{"num_hidden_layers": 18, "hidden_size": 512, "num_attention_heads": 4, "num_key_value_heads": 4, "head_dim": 128, "intermediate_size": 2048, "vocab_size": 13324, "hidden_act": "gelu", "norm": "layernorm", "norm_place": "pre", "norm_eps": 1e-05, "positions": "rope", "rope_theta": 27800.0, "rope_fraction": 0.25, "qk_norm": false, "attn_scale": 0.0884, "bias": "all", "tie_word_embeddings": false, "parallel_block": true, "init": "trunc", "init_std_qkv": 0.0227, "init_std_o": 0.00378, "init_std_up": 0.0227, "init_std_down": 0.00189, "init_out_by_depth": true, "optimizer": "adamw", "learning_rate": 0.00108, "lr_mult_qkv": 0.7, "beta1": 0.9, "beta2": 0.98, "lr_head": 0.00634, "max_grad_norm": 0.5, "warmup_steps": 230, "schedule": "wsd", "decay_fraction": 1.0, "decay_shape": "linear", "final_lr_fraction": 0.0, "batch_tokens": 131072, "max_seq_len": 512, "doc_mask": true, "train_tokens": 508000000, "max_steps": 3876, "dataset": "wikipedia_en"}
MLP neurons of a small language model. Each row is named by its layer, matrix (up: input weights; down: output weights) and neuron, and shows model dimensions 192-319. Each number is 500 + 25 x the weight over its row's rms, rounded and kept within 0 to 999. Numbers have three digits each.
After each neuron's rows, "raises" lists the tokens whose logits its output raises most directly, leaving later layers aside.

L15.up316:479543500485459549516523517483501502481526503494529486454528518534524479460494519527516499480501520504511480512525473515507496500481489483501491514489500480508522480499481561543530492472506497498494493455464485555503503539531451517472443530486517533523554493503467504514480548482538479467490522512478507565498523533522543502524482527555509540473469511550512492532510481500537490500505
L15.down316:456495479514493507456508440483501491506473500496530480495487488511500493503490480455503516566502460541484517501454498489490526510477498507469502524482525519470509542532521476511538496491540535494493517511543498481491476447493463503477551493491514451517489502481500454526478501502524473480491512478488493451485487480497484503495465469452474480491497516501515513461498449545509531523494
raises: "s", "17", "0", "1", "5"

L15.up279:544511518500502471473498468475526491524499496489483527525478503479528457482478509552499446459507501542506497523539500549485457559480488522514515500475476462529489506529502512506461510490533548565496520516521510526522513486495504479519504524458476556560471468501485543500494492486474494498514499476460505488524544502516525490517485517498482490499500480530486445514534499579504514546497
L15.down279:480541462502483506462502509512462489512494474478534521501479466504535505490543487515479527534426474517520495511480503516476555468473513541471491555512512547511520513520488501496542493491561502441504490476531485484475508511505499506523492471471501484528530518527473456508489492488476549518505499515517504518473507471466504445482511504476458458526500488517526514490497485502480529503518
raises: "age", "ocks", "ries", "als", "ier"

L15.up197:529481535502486498515479481508506458531506476506518512535520463507465511481531499465474499483471461475479509521483481534516471561520551509518477495503499438486489507470470465477507512479500547500526523490500500514515497545511472516496483499463530490504547541505484535481502454465516484503479525497556560492489510458562495515489536512496544531484499454499451484505521564467458482479477
L15.down197:487521517493464484472445524492493538514504476524463493512505468525506473499550473486485493503523499524477491507540477492461509450489482491540481501481515540546517523471493492531525513520517475476505529520474486500517531478508480503518503504537486449505522517468471497505520524457475482479507509469489494530507513508518504504514502472528475510526502505521533504533467480528505461501486
raises: ").\n\n", ").\n", "/km", ");", " |"

L15.up633:529517487512481478534479494523487520563505523457518506541530488490519483495469482463477472460493489468488499498503517547497491479471500511508533557465478479460499524520514521476485540492521461492550470528463482515502505503484483478479473459489526480473476510514484504464497524500518520526539499502463515468514488490514484526531497515503475524479496483532439500497505522533496570453473
L15.down633:507517475508478461513505478484462529520527477497515503493474491473478520509476534493529497497510513505457497506494473528506528503508538534505505501529491480513484475510503507497511492517523465460491538501531505512509506461454521491528519439540502477512473533531473483492498488548494516520513516466476510492465489471423488480527527503477471501458458495481481522511445497458523479484503
raises: "oc", "ep", "ock", "od", "ev"

L15.up677:517542506501521517545475467493526503506470479497511497470490507525500531491506488540507497452538500488512538508464482531489520544491477540524478501498496521480481517546470466537489485480485466520517523502513520508519536477513507539467560503504487539480494460502481503473505520500470484520507482517543494507538483501522492485470479508505518481502494556479496463474452491499517517445508
L15.down677:550502525501536468506503497472512538517523540523483501508537529504463485491513547518523513500466520447521522548519515529537548514507493482488499487489527531525495483514513507501498504492464512496471484511494515491531487504494506511500500513511483497457481495505495525519499472559455509517512509465559465485507507511513501490524504486482481476533524510515517474475503530491504498541502
raises: "ir", "rock", "ren", "am", "rem"

L15.up1997:515527483484513511487467533525500484520521510502440481510488512490482495462469525520529514505488504509497500444479518468536529485517510468494436501561460494499536505510497507490484440525484488491508502492479452477497515482495489550514496519521487482496502509530521500493503533503486482522485522487489511505526524497479500490516505513499505493544505476506548534512494503561495531530493
L15.down1997:505487500518489517486495519474504496505535462522475516516488491526513536481543534471489511489467532538542479506487537502509467493480521491490504545496506512479491469503535515466547474464482479526511504483530557498489467545530497452491506448510475547510493469509536504479519486497491494483444520495503504473469499511503500450526516513483553510498475514510516506533535491489459535476440
raises: "ry", "ss", "ery", "en", "ez"

L15.up453:493497565482497526475498495567455495478494499485516501548511518514514530456502455504479477485494514528483475517527512526520515502475507503467509490485497499503503524500490486501507533496563515526491483504490526500462528474512496489476521537487514507449479503494518495480487498495518508457470466538499520435511514490531524526497501482527525504520526517485477495475456527507532499509444
L15.down453:447492471536519514503508519464507505470491483514518473495530440497552514528542481527525532527549511501463493462521480475456514491489506505478485509483483533548494507508487474553488479542513480496499527504488546467491495478470475494501503505497530490557455502513483479551497500468513489517508502479481477502504462491481524516519510531469456468487560505492485520518496537501504481480485
raises: "2", "7", "6", "4", " ("

L15.up1398:507467534507497504499486491521498493542506497480492503475513476498511482514483505482483461538457497540490483462509491492519513502506486509520474506518482515483498510515500507539524414492512514511475486504485521518469537524522447478476495527476500528526538495520506485482487530486446471524494505506501503472478453480517499488514521507507527521507501524509486534508475454497501494484517
L15.down1398:560471532473504520517512566494448523510499463482506485470503499506496507461466524514512527441499531460483548534509495499522496484493492523495522494492516513531522500471521512465502521509513543496479498493510501491476487489517529494512503478510558470479458487463529476517512527556535542466514524473491464505503527495475524522507477477477475525521476479517458474470510551489492504498507
raises: ".", "a", ".\"", "o", "'s"

L15.up1844:503536503495510547491552471477524469577497507470456499546500527490537503497456531466508498482491504457555462489507541503519485521523531461528491500501532455497509518543478502497497494488497498516464476501520469492500485520526546533480523493510533509527531532506506519490522492465495498515514490482490564510492526502505486487490475489495497506478512532528495468481501484489496454466490
L15.down1844:520491471495538496545527493476509534521519504483543492500498469483474518479519558477466549459513492516498495508530438507512460445508480484462491489469490508551493522489510466524501553536533458491506488472519481491509505508509514516483494549533505486487511485518553472448517509521482506516475533494517543475495500525539522534549512497508485479474522503495517501510511471507503526511496
raises: "il", "u", "it", "um", "illa"

L15.up1962:567485527504510503512483477505498481487545531452480515582550503494498456505467486516475495474485532487503495508543502490474485483499501517548501488464510499477508479535531495528499496495505550525522517485497444485532544518496500529472494475482515517479497518517503523534532466507460523489473535486523494544517485475488482514498480490484486489490474507510526507509488521493488502505433
L15.down1962:516462503481509517472550523518510511507497476518542447519506486485501472538565519524488496514544530538511461520542517479462519506513509502493513531488507482484503552542523497503488488502524507509485486527527530497470517577511485472500478491478496508483435509496482480465480501467564531493511493489503476487524505480520502569494481490501470488542501542512429501491511496535488498520503
raises: " |", " |\n", " |\n\n", " than", "ified"

L15.up232:487525498500492484528508515504511565492510487520515474472511505496506431512538555499466466498554501497507499522508470544496503539504522501454504506503518514497490491533517470460485438553497512485531507476510450489442491475514514500466476525533539476508497469505470483492511482553528541491457508491474478515510525444461484504499506501519498527490500461489524528513492518497505541501510
L15.down232:508492502494501506499494560456504495501493462499497486480506537492522499516494471510518513502485499492496467463498516508505536488499532510547529536467537520539504451476500493494493512502503466477489485473520493497458498477498505518498520511487524469499471521486479487554497546517495461475523529485500486481488498496483469506523485514493468513495498502490524488496495501498501484493514
raises: "i", "o", "a", "-", " to"

L15.up610:539492516512482518528449452467507436492488489456444500490503539528492469491522533549506500475473495513508487516496508484522484493509545512503535545497495513486509508536495508477504465472518509521493556473504499495500550509512462508487501482486555499494500448514498505446507475474475548516460477496477489481480544485521500514505474516506537514514480442492496456511485492519490544508473
L15.down610:503522488539471547462503511499483483492499488554547419507489461472506481514519503489508463460497527486492457498504484492514496476443492486481474519524516529518500559491483490533476488549497460512522510488520542521503548506523503516525469529534497534473506498490510492469528514533503537460506511524498535519509510436475515475462466512461482484505500527532544480529488524475489523479532
raises: " |", " |\n", " |\n\n", ",", " at"

L15.up253:458496512508525492518504473489522501505498535500515504500537501505514505515513487502480481492544460489483482522490516529471472536467467536480494476488516485462501540518532511459493513498433508504486554517502501513502500498512479529510499429471515535515468520499510453500521536499487505475473409508527547477511484480533466465508512510557515476520493506515487435503486498524491497501519
L15.down253:518495495494508531507472489443463457456535470539527492516489522507520523513534559541486500424525498510507514518513456478470525499523477510501515488515499501518517508507501548501510494477467528493538458521514501521481523544518520468525484505502529510506520525505500527513491511483566480476503516475484512495510499510487500499518515489513482496506527506507510459493482492479466522474482
raises: "its", "itor", "ín", "in", "ins"

L15.up23:519451534450472452502514457512520477514495438485504495518566472506520495503470475537483475512482505520497495452499495532510473550525487506512490521492490499524494491555490524538513497476504537469462489490499504471464545524551526488484509508467510480539492489501472479480539495521507465492496548520510474436500540541515506489504537511476515542455507513525515502488532503532555548533511
L15.down23:454476506523517488487497523526482498475500458475482508508458532448523535488522526470488513514487509548499509523485483499455497497481526486509478537495534514501502508484480541501516472541513528454479473532500477472512553468558467470531451504535506505497517518492516518523436475496484529480529525528534534480530483471538473493499536509496474472502529527533469519520450471483529463513539
raises: "al", "als", "an", "ale", "est"

L15.up871:475511544461495522458491517485491501485487474492505506510514495492525513501452498517511510483469515498510429485503476521436507476493493490526506511514490478504507493444486474497493504510428482526511523514547512484520459494516453500504521478448510533475507467498556505530495538503497526536497475446525499568517468504510532532486500485507490537483515556481505536512474493502514443501485
L15.down871:524487429516495488499493490494470504508434504509523519542471488503523491531533454479523521521498510522483482503489498531495497510505521494512521508477490570533506522458505500507504504501538511426487479507501515477518470483487515539505508484512533532518511493509517489516512527479490521453445516498468494480466482501493514487494510483541533453523514526451458545521479486501481478545443
raises: "ally", "al", "ation", "als", "ality"

L15.up1249:474503502463504486521484497474485517490468499475518537496506491532482534524458514467505439488494473489485489487480468528538506540524497500516467452529498501527512513542494474515517510520482499548478496508503512481497506497515526508529493510490487472426502478506465522470513488466526474492501533528481510501477496517481525536510475510459512534512536511536495509490508525517501540460517
L15.down1249:559425478486463487518541505523473491497522531468500502498514491500509514499518503518482508467512489522508532509445527477519511485488525516479472532460506506494492525477496505513535501514482522496487523537529530525465508523490501490526491502491519490505528508521454525535513491528524528521510521535491563520494486469497543474536509529510492507511448480525428445530504462495499447488468
raises: "b", "ble", "end", "born", "n"

L15.up1988:465486488500469489504505531494498486474521510495512498510475526527513500495541508497531485469509518518526535553524498496482498481520441475541508541546512469485522528502533491504466478464519505478494485489497528496515555452480510522535471496476526475494479490517480535547534563509526504483520501513492464497539504473504504503495505493504465492482487511501541432498539487511493495534508
L15.down1988:557468479495488523518493509452522453493461505506526502455500548495496495511539488499478515493470492458483517440462479516549513493473507512499441484501450467454464479519518505479487479514520518490485524499500524514495495482502502473504509525519533467503556477493452499464459515512532529508463530498524512440503532533507515485477523507459510503573485486505478509466516462512493539515492
raises: "ne", "h", "t", "le", "a"

L15.up1439:489499539513509466527480517485478508458486444525519532544536490501516490456486545507499478472484512503506490508516491527528495502498497516518509550460464523544454503499513490480509512536507539479512503486487496494517487485514466485513466499506473528453529475529446532528490503504463505487506526524483506512544517487506499517504495494458539510487499531486506522548497509506503527504507
L15.down1439:500463451533493439497524468495477526486502483526510529466549452548515516482494479537524509553495489495506486465480489520516517488473487512514473492491495459484498522482451499535480507508503528519472505543546496488513533476487528495518506509495481430506509493485523503530575496500505536492518481507494492484513518512481509505484503520532490518502529485546478465486514477528498481448475
raises: "3", "2", "4", "9", "1"

L15.up49:489531448461565518545507474534531501493477462498506498476593473515517516481455538560517469477508479516526490477482551473515523507502480502482473496491485468452517520530501511543501481533507494483504500508551490512503524557488502502494512512515537504508501505520507498490484517486530476483465503503538530500527482487512476542510507490484497500509513517528439463486487502512506503460475
L15.down49:506496490521474518483505490524476497491511458529537486520550478519524515489475493501478556520548524491542528484496507507483466472485503514412501512515491477510493537474466517542480497496514487480478489496531489477456486504517500483494475510468512515499448510509511498530541506479521492522500474503497524473501533498514522532487502460513511409511529495470481496456497497510494455482473
raises: "1", "2", "4", "13", "23"

L15.up1425:512510506504486525528485492498495458473525497503477499478517489468480520464516484515503525537485504500503528506484523464490495509525512533493516520485493499500522518513444490471453503505510532506499530448514478512468519524518501554490496524510500553511486495498499527516498489494495467478498491567480522495546507485467473513530482491519524495473470527494487474490491556469484518445507
L15.down1425:441495491538480517470525530489493459485508515541524460517487494465530572503495469481465514492475466525497518494510482461532465485484551521480477545508496549478501538536478476510498491483510487501509579521544483509516504517509469503480504539432469509501505515490460501493515484465448487507502508536501483486504517548500522516519512468469506515515470462474514522533520497443516550461491
raises: " for", " and", "-g", " &", "geon"

L15.up1482:510520553474478508488490515467470493456524531526528521516525482487515507521502507476545499534515510515476488511468479473473480538548494496476506540542493527534526508490504514479489465477490498481563504502513528550470509492507505527475496491449523464544504529451541468540491488476517504482494519549534533515494478527533500516479457496511502446459492509468514526486524499497529541407513
L15.down1482:540538532520505467471462510520492527525467476510496486534501489490464488493490540495484549512513495484518529467510495506491505505528491484558496507502526494511443510500487492501526541497454486501485525464536483469542484511519481467532482510501487514476536513537520494541507461520459499509545434478500498518485549483490480504515510469484499543546492479539460500537501489475500512508467
raises: " them", " their", "ify", " these", " what"

L8.up1521:499528508523478503513497499482532555539482489532510503480528518498495447525501529481500433490495500485507502502476528472506487500538506513527476497521454501512498514470466534519568511512492494499442497475510482551512500512520487489486502402451537518518530496511476517552499490523479475471492492509506501468511531546544485477473509545473496507490506494492520498517525495516503472546492
L8.down1521:497475490480530497491498483480480517509518526524467524538550509484478534469515489491472553465542549515475484485480505505485514494484502495508485488498511494492496512464498470495487460473516502455450465492529482482541496538444471498485488509578484496468486512478494549535509492528500488503513499503486481485499523468508497538555486496518497495472506444508504533499480495481506551474459
raises: "u", "al", "per", "an", "ar"

L15.up112:524523470537491564490505528487510525506510533496472490531522501454478513532461557524505505475452498480497529563525517513478472489536505527519469519504432461495508487496515495503458496529500524473465510462496502507463509474502485502491504500484499484495557497514494522505520498508487484532531489478524507499514499538544482507470520436476510526501543525480467479511582500490497511488453
L15.down112:497487488497523492499479566459494500505486475547492495478471495463490486493509497439440527452490506494518483531452484491481535508519485495508502464495551525517519514557528479501486477489471492494504515500516538488470516506502506534542495534499502514550524454511492485532444503498510551512539512513507554423476460515536502462484491476492518486538510541539483508522464473492483528526546
raises: "th", "b", "d", "le", "h"

L15.up63:465502555469551506518499487475542549519478458454493487497539545512503458506506495484525513443505479513527510536493442516519491510542535531484478458489503518466469493502538528464495524463551471478548504497519521528469493442481479509480489470512447488501499455477504493502518499473522509503460493510508490494494490480504504522482489534539505506515511489535506475530453502548458489537490
L15.down63:548539452490464513521517497516459466516512473539542533499488470494490523511493510520485474481528498482498480452478488484516557486516490488498509535472530511480485531451461483478506490524479551518467507485536515500473502541473492497526507483484462481478475539493509518532492493519456515457499501498540531523516510496519543498502490466454479524466552483528486514507536508498452531484477
raises: " in", " by", " during", " following", ")\n"

L15.up1676:515487483493489496528541505552485479530480474492533491517502486512509489468508549506522488471469475498473493470519550519513524511509506530501478521487499494500499505506524474488473469547523489525468497494486463524470501509494492488535456506437478472459483510489484513484529516472407509489513478522504501511484498520503503537536509487541475554511523473539483501540470481512492480537456
L15.down1676:499489510511520494502446497479478506515518502552504486532498471519504491496511508473441518535523477517480479497494481475482532515483455497506523474495549487507478506497455463503480498501482492468479507492510495469503507485437509522508518548527457491493509499492525468529491477475532498443512436487512503515489493488499468511536505434513507526506488503496547539480470479527456458530516
raises: " out", " back", " away", " down", " up"

L15.up1382:470481511488488501455501478553505527492496481458511526482474497490506490514492521469495468474484534494494495521484504535514519511514492519488522527544497434486492519532492543513546499482508525550548484462487506526491515449535486523485440442503501529488472487494455535506475472485490537505472528486488544554479521476521514516480456483522508476560505505537498516528482510463538497518495
L15.down1382:492467444501505495535510475496471493504460497464527559528516532517489552521472518513549496478527477486492535470504509502465511512488548520497503517476551474487529497489514474493561484481510490458535502512484485463516483496436515463477510477497533483519534542482516461511504489493498529455499474508506457484486432471495481508542495488497463496460496494500476513464477516473500523456480
raises: "8", "7", "al", "6", "ary"

L15.up737:524503514479533488490514510502487502543497534466502513503507505490474468443524501541537453486540510512487488536532525515522503527538512511499494505457458517484500470517558480520500464500511491486480487524524527501497465466483484526466467492488482461492495523538524527503512483489450518510452487485508514513512535476513480456515558479515513495452533488492473467514540475527502509507522
L15.down737:521503486488486497560483488474526522499514464544489517503493482564516516463513493512476468527494520503443514499500476489493441491464533522509484502547544507511474525458463519484482504482468502493459522486465483484513477515500516481497488482535496469499503477516465543484483488537475541504474491453496473504494479484450528454542511486485483549496471505491508486476479470501479517510499
raises: "ab", "y", "acy", "u", "ya"

L15.up1078:488525531449508495516517508555501504545492508505513474487502500519499512499450489554470519450512509487514480511517526559511510482490484465508462536471544450513479481516484515454481437492501522521484485488518520507489480497504446538489538503527498500513452499528517489462477503504454466512444495501495517517501520493518501479492508437501454531519550507530443472509483505503470475495533
L15.down1078:502502476499501517489524466526521544502516508496518468505531510448525503441534509495522477517459549513504510470496486490514461494498514511541493533438573552504493502508479496489479463419522506506532514494475485438474478495439557438510490482536522502442522504498492502466534528517508513480500529498532480506511516512479488462508527479475480471477490507490543487491502474469473469517472
raises: "um", "u", "ur", "uct", "ric"

L15.up51:516490533522523510525477432487523493511515489486484510508531480517513501504463515450495462476516500514494532501493535462506483534506525500469445475529454502489489527505497463490491516493458513498454485460498478503552515489481487473475509535531515496524496474515476483483499514531492502551499501492583514502507538492487471508520519538488530502480504475508506472479489511532516485480470
L15.down51:497535530498515463469513445477500519531540508472491512464516531536477501501510538510556539524524508493457517481505486542529513510475525544452492479531489532477485482463502512476481494560490512464480496494492500483549487446494515480501520509499527495524475473469504490503520509515481517524519457497500458472533549547475516510511505501499475441529492518486487433474464491515524523542512
raises: "us", "ot", "um", "an", "ide"

L15.up2014:520537523493527526529512523477483503476538500505473501518512513453541496498432520550503516478484517463523511514551497497446515460477472520502534522464511515501534502512494511493473470461518523546536548480502498503493524506530512497486466518509492496480535503490525483503533477486496554508484542498516525494495494483533502457492491466524486513442514456533509504479494509512469543536503
L15.down2014:505522487514527501524521507438487490495519515525510477512500464526528486542489458505496512466473513488538497474500498428490506465510482464509480516459538458491498492519498491487522455491495515507448499500535520488479499513497497490513521503496483497470513493514523517496497483554495514507475528543528507473478481461518506488544525504487511503526464496514474466530517482520505478482498
raises: "en", "et", "ery", " America", "ez"

L15.up1831:492514527456476481479527550541526503508487504508526492526493507498501479502515482516519508496548507482515528470503434505484472435477511497487508518539495511505498518494523508466517522488540478491523490467500499497512501523455527548490480445496505500523485478492509544517493485479506542469470486506487521526507494465509486480504508516586490507523503495477519459496479512519462480506460
L15.down1831:478523517511526517458495483502472490528527558509432489499502508547466502508495473521507511517527468559507509496514485515508515529545488459494470500497506458457508492520494461471524504479483491502526507495531502528515468538492469491498522549505511515516524506488506504452590499489498502540509466484503468537495519512537554540484504495494493516492512519509544520495578507531526516479521
raises: "ile", "iles", "able", "ie", "iter"

L15.up845:524476512452500525531475530480506507458453506462502499500499476479532524492488517507480525467546471518483485470505489492475454487514471519482487483501461476486521506491482530498482501480517538489531514490499514480468492468501441483496549516519566525489514482527480496514504521475482482484497501507472469516509457523504485553506563524515536535441508543502494479490544524550495449501499
L15.down845:541500460526498514448509509540503517489483500536512516488486517504497506518534491498515505508456497449510516489464506487497430487490541478451502533491482492534473514506472488489506451530510538495496501485482520546506525513514501499453482489481487493531525509536467487516499475508461568511471510515517501511466516467492495440515506494497527520541492498517552515526482511511490560502467
raises: "ment", "age", "le", " of", "cent"

L15.up1094:520495508495521480457461483527504465462497542506497493490552527434505510427533510498524505498524506489509464482491505525474503519569456528521479484477474451516492435511485526515470519472468494465488500524476487493507525492512511523503500501527518517511479477551493538535528497501507483517496506492492521505509500501539492491463518520499502526483496527514508461506511537513464482508524
L15.down1094:480496458500447499490498478484497479511515497544529519489477496532517520495536509516506522518470499470482504509489527501555532461525557503460473526497492489475470502512463457500534465487493510490479522519499491507473516554507503480481522498462486489514479536491481524502504479514490544480470482510498535514469488495512499502542496474494460539529475487518489514510492509504506493508482
raises: " to", "vers", " in", " by", " until"

L15.up1924:508509475514487470501501509468518487495478482518479507537583471526514438480518486478472453534501487474527503508538490466486524491488497498523506497427507478472532494549489459517503524484532556473497545545512484503473558503514497532486500455488505464487563516521531559454522474505493505519475514481479484490486469490509492480481528536503468515509501486461482526519521527526492466491500
L15.down1924:491469521546497508518497509472496512499516480470469514534512502522481557489504519476510501475516498469541522486474483489460504517505509484522497522458488515502532492491505506492515492507501511527506475547517492504520481486523479516496512519494495491584464514497490471538463515535496499516486497470509526470508470504473510537519492490477467422489496470485510480521530519515521550526459
raises: "a", "i", "N", "n", "e"

L15.up936:464539531503496485533541528501471519495513439526506544530533497496521453528501503481536504447467517477525498502564474537447513509501469472475500492507510560522511490476477468530506517532450544462463459475536522477483478503508501526534485512514468526467483470507510512480491491532466490516521522499494525459495516521506487463462476483537550507502504515516494532498469525510542499495518
L15.down936:468490488462444472468482537525465493467518509528472527467508481497509502519493517510503485549493535513458482523506518487492490478500514506523500488488505491520490499544545541479516441486553465483461499543508513502514552456505509486522524509501476484489502500512455487490519515499490526482503509475487508516492534464500514468491516500484525513534541529491502537507548506495522499514498
raises: "ments", "ment", "ings", "s", "ations"

L15.up575:476538505510504532518546545478472505490522514475506517488489529455481453498527503527485499470481493457500460519546463533485490488518477493508496533493516514465530497485493442484498479481507499496514549474499460509470504509532506529481479485511441520507515499554496513532507497493484419519520510489484503530486518453496466511466485471502529477490500458485472485496504493538458489504498
L15.down575:511514482498469485513539605481517480509529539501524519515523484486549511504500561466502517491517503461491509505526530488504513494509527503490488502482483478483493538443504584495569503511518534515475547463506474484495464511485514450516532525502558536499484521524550532494481495502545518444490508515490511474461477486500509478484480504493503485523467481493511466510498512495498497488509
raises: "in", ".", "edic", "a", "ell"

L15.up335:526473545468489498497500486525472509484506469475505508545543473500470512503493477521470502468504496537506503534510496526480483516479509475530445489470472506511480455499530495519495467502496481502492540550544499498524520500506547550479452459496525515526549477493501520486462503483520510501527521480499521511480516471536551484491506485512539533564503450472484488519564466516454532505456
L15.down335:517478464538483466467457542516440490495500472488517496460519456526493482526486464509435530565479529531502460495506481530473484504488483526473497549496482490474516503482527516509501463496543474514492488503502501475455493485476551516470486518473515480545469520514499500544486498517462490504493463487432507485517476499503504525458487492545495476522565506482541531451492499518501505511461
raises: "13", "6", "14", "27", "1"

L15.up1161:523476509516483493509497508521475464507483478484448488510497445530547416470470524497496512518466535489524476498523512530493496505481511542500495539499478497478500499482490533518496475474499461501473477514467445484494503504526462506478508525558549544466488525503489500492480487507513490469498494502492512495499524481496452471501533510552519502470454510543496458511476508500461523514510
L15.down1161:488468492528510499501480508483528507477495464491483533557497483528525500512494495498475516486485485497487445501466503531500518467484504531504490531494529534502473510503496512513496479525517504513496502513493511475516506515533467507475497528514503508538497498520474504472493466476520511504514521481522465527486505461503479513505510495450498552498512546499489489483513499483547527483530
raises: "ing", "ling", "ining", "r", "ging"

L15.up821:556521546533467521507490503487503483544501539492532525544523469507514470488475507461487506459494483504510516528495536491514506544510512511489503495542436468471451491495501497539527505492469497490467495508550466495486513471531500499510473497462510502545501476572504509495517492522459470497531504527559505486496505489509501465487541481476525491510512481481442497468512493529484499538499
L15.down821:503498473530454483503515483479453533509531492504506452443491513558494510505487520520527485511480470489566517519472505504495528518494511501476474479499485553501513496498506528493521493537510527480512509501536522498504493513470515496526527513486498537501519522501501500569488497538505496496488489507507545455502527495466478515514514498489495436511502529476499458512486492499485529515505
raises: "and", "an", "ad", "ag", "ot"

L15.up346:510527504510482521516485465531514526522481522525445503512555490475507519534446498505538527499526482510506510488536498515501493521527506517560478527531545501510504489504476508526508490481465503513493486506510465472496569515492456507474535504488515486457508474491476498478473489509523500499501493546489554489498530491498528516498510484546509539525512490519490527449522483524496491478485
L15.down346:488499486514499478515505508551463495512495456507509468463506459469532493503491493492484524525500467456444493487520511500490485502489516537495506454470532476464487500525458514522539479482500471507485534458554524493498489493495434504524481514527476464512486466475466505477495496534514475483501527510520517474505518513502491467471485445516424531460506484449538474533464580487498494502497
raises: " and", " &", " the", ",", "–"

L8.up313:526546499521520538535457489482494500514496500492475526544466475496475492471506513450485519460431571507493493529547510476476489455518512500462507548533442486486473510522506463483466462507533565558493500513476518529523469523505511480490525456487548510539532483515500512537505502495498509482495525499498534502489512509460527490478487482550496524493488473524475506527498500466501497512487
L8.down313:481474452523472476461538556489506524463462503529542476514518494488516538488491495507527496537528464524522485483457509533505507509507503496512546543488514534524481471498462506510504534514491478470523501487553521461501501511491473525490452497517528520493482531530521435514479493510523510493518505481483479500491498520481475518504516478478483517493523514494511522477547490556484498494508
raises: " |\n", " |\n\n", " |", "7", "5"

L8.up227:499491497510530544523525457481507543490504517465528516518494526477489470489504577503498530467540472455524485479511512537508524483510463514508519524485474452484522485538470479529484506464459482548468506511499474496528493492490497508494505491475516512480537477493518516500471533524473509520525500511482494509540501452495492470479496486519492521528476476505452463511497504457452524494486
L8.down227:484508502473517493498520547480464495526516469472487496499469469502483548552494508516499531521493495514527518535469486477479493547456511514528508477496509527505482493496502517459529494519488490494485530489501506509468481454547493503524533498507490477504477500469494464477487471543527509547465530512514553476474500494484499504521524559504498495519539512506489451496468477521530533449518
raises: "eries", "ection", "ies", "ations", "ite"

L15.up732:464509515488505519485491523488527557544520453478472509504502479527514488512479519494478483466483470468501460524491502475477462518507500495515492519492510494481501482482487507473490477528509528513503494523485437506487501497504504484518465510482494510448500494548474522494553509494489520462474529533514490478502519455563492467516502560548516524502481527507488476548500505486489523470453
L15.down732:512488474527507462492459488511497477486487496510488479503515455459566543500463457473498536517494461489494480488503434531509549522480518529482513530487490506475478534458501471548490471508536517489455508517516540483542474526522496512484466528520499490508499516529560477484527502514490472512551478473522508502494468502493484500486508427500438524448526493479499482505516480496482469479508
raises: "1", "2", "4", "5", "7"

L15.up1692:532499516480559510512469494501512459468483536487516488476531496483470491505547515526516479528518494442496531486514451477525473520473515498473493540528551453479519530518489458513535473496554549494483508508520503509509515512502479517483513498514456457488533524535482478452520474487539518497473487499531501463512484486539481499482523483502486526491491513481514523491492522509507516460475
L15.down1692:519502506520449528513533535525528489523534473504500510484535479505506513477516530485487493478550485480521550492450475504473571485526468497490521495525523514495533503479488453510485452520468456502519540505509510520474539470502522474490441544503491536490456501533509427543517464489559519461474498461519541531478513426485491499489488471481478449496532492480496528478505514496500493508506
raises: "15", "16", "18", "17", "29"

L15.up392:508531476479539495535517480497528527518493480427503503485500518530502560502476505464481504485489516500510553490498482510490469481456489540455463522475494515485483487543543518516466473523483495491469461479530504459506463483476520480495512465534505475521521494530506517500547499539497468519473510523479482495488504498475495507503491531486522484493472517508504516505490527506457521474474
L15.down392:532491548483537527539516488460509496491486478477522550521510524510515498499488473531445482469495481505502514519484512520472467494500475503493486504476502505508474474465438536496533508539507490521480508511517517461463489474514487529523495472478471519529483458511505468511517482508491520490509501540520513501518456489474490502514512467501498522492525499530487501484507510480490515507586
raises: "i", "er", "enne", "ens", "en"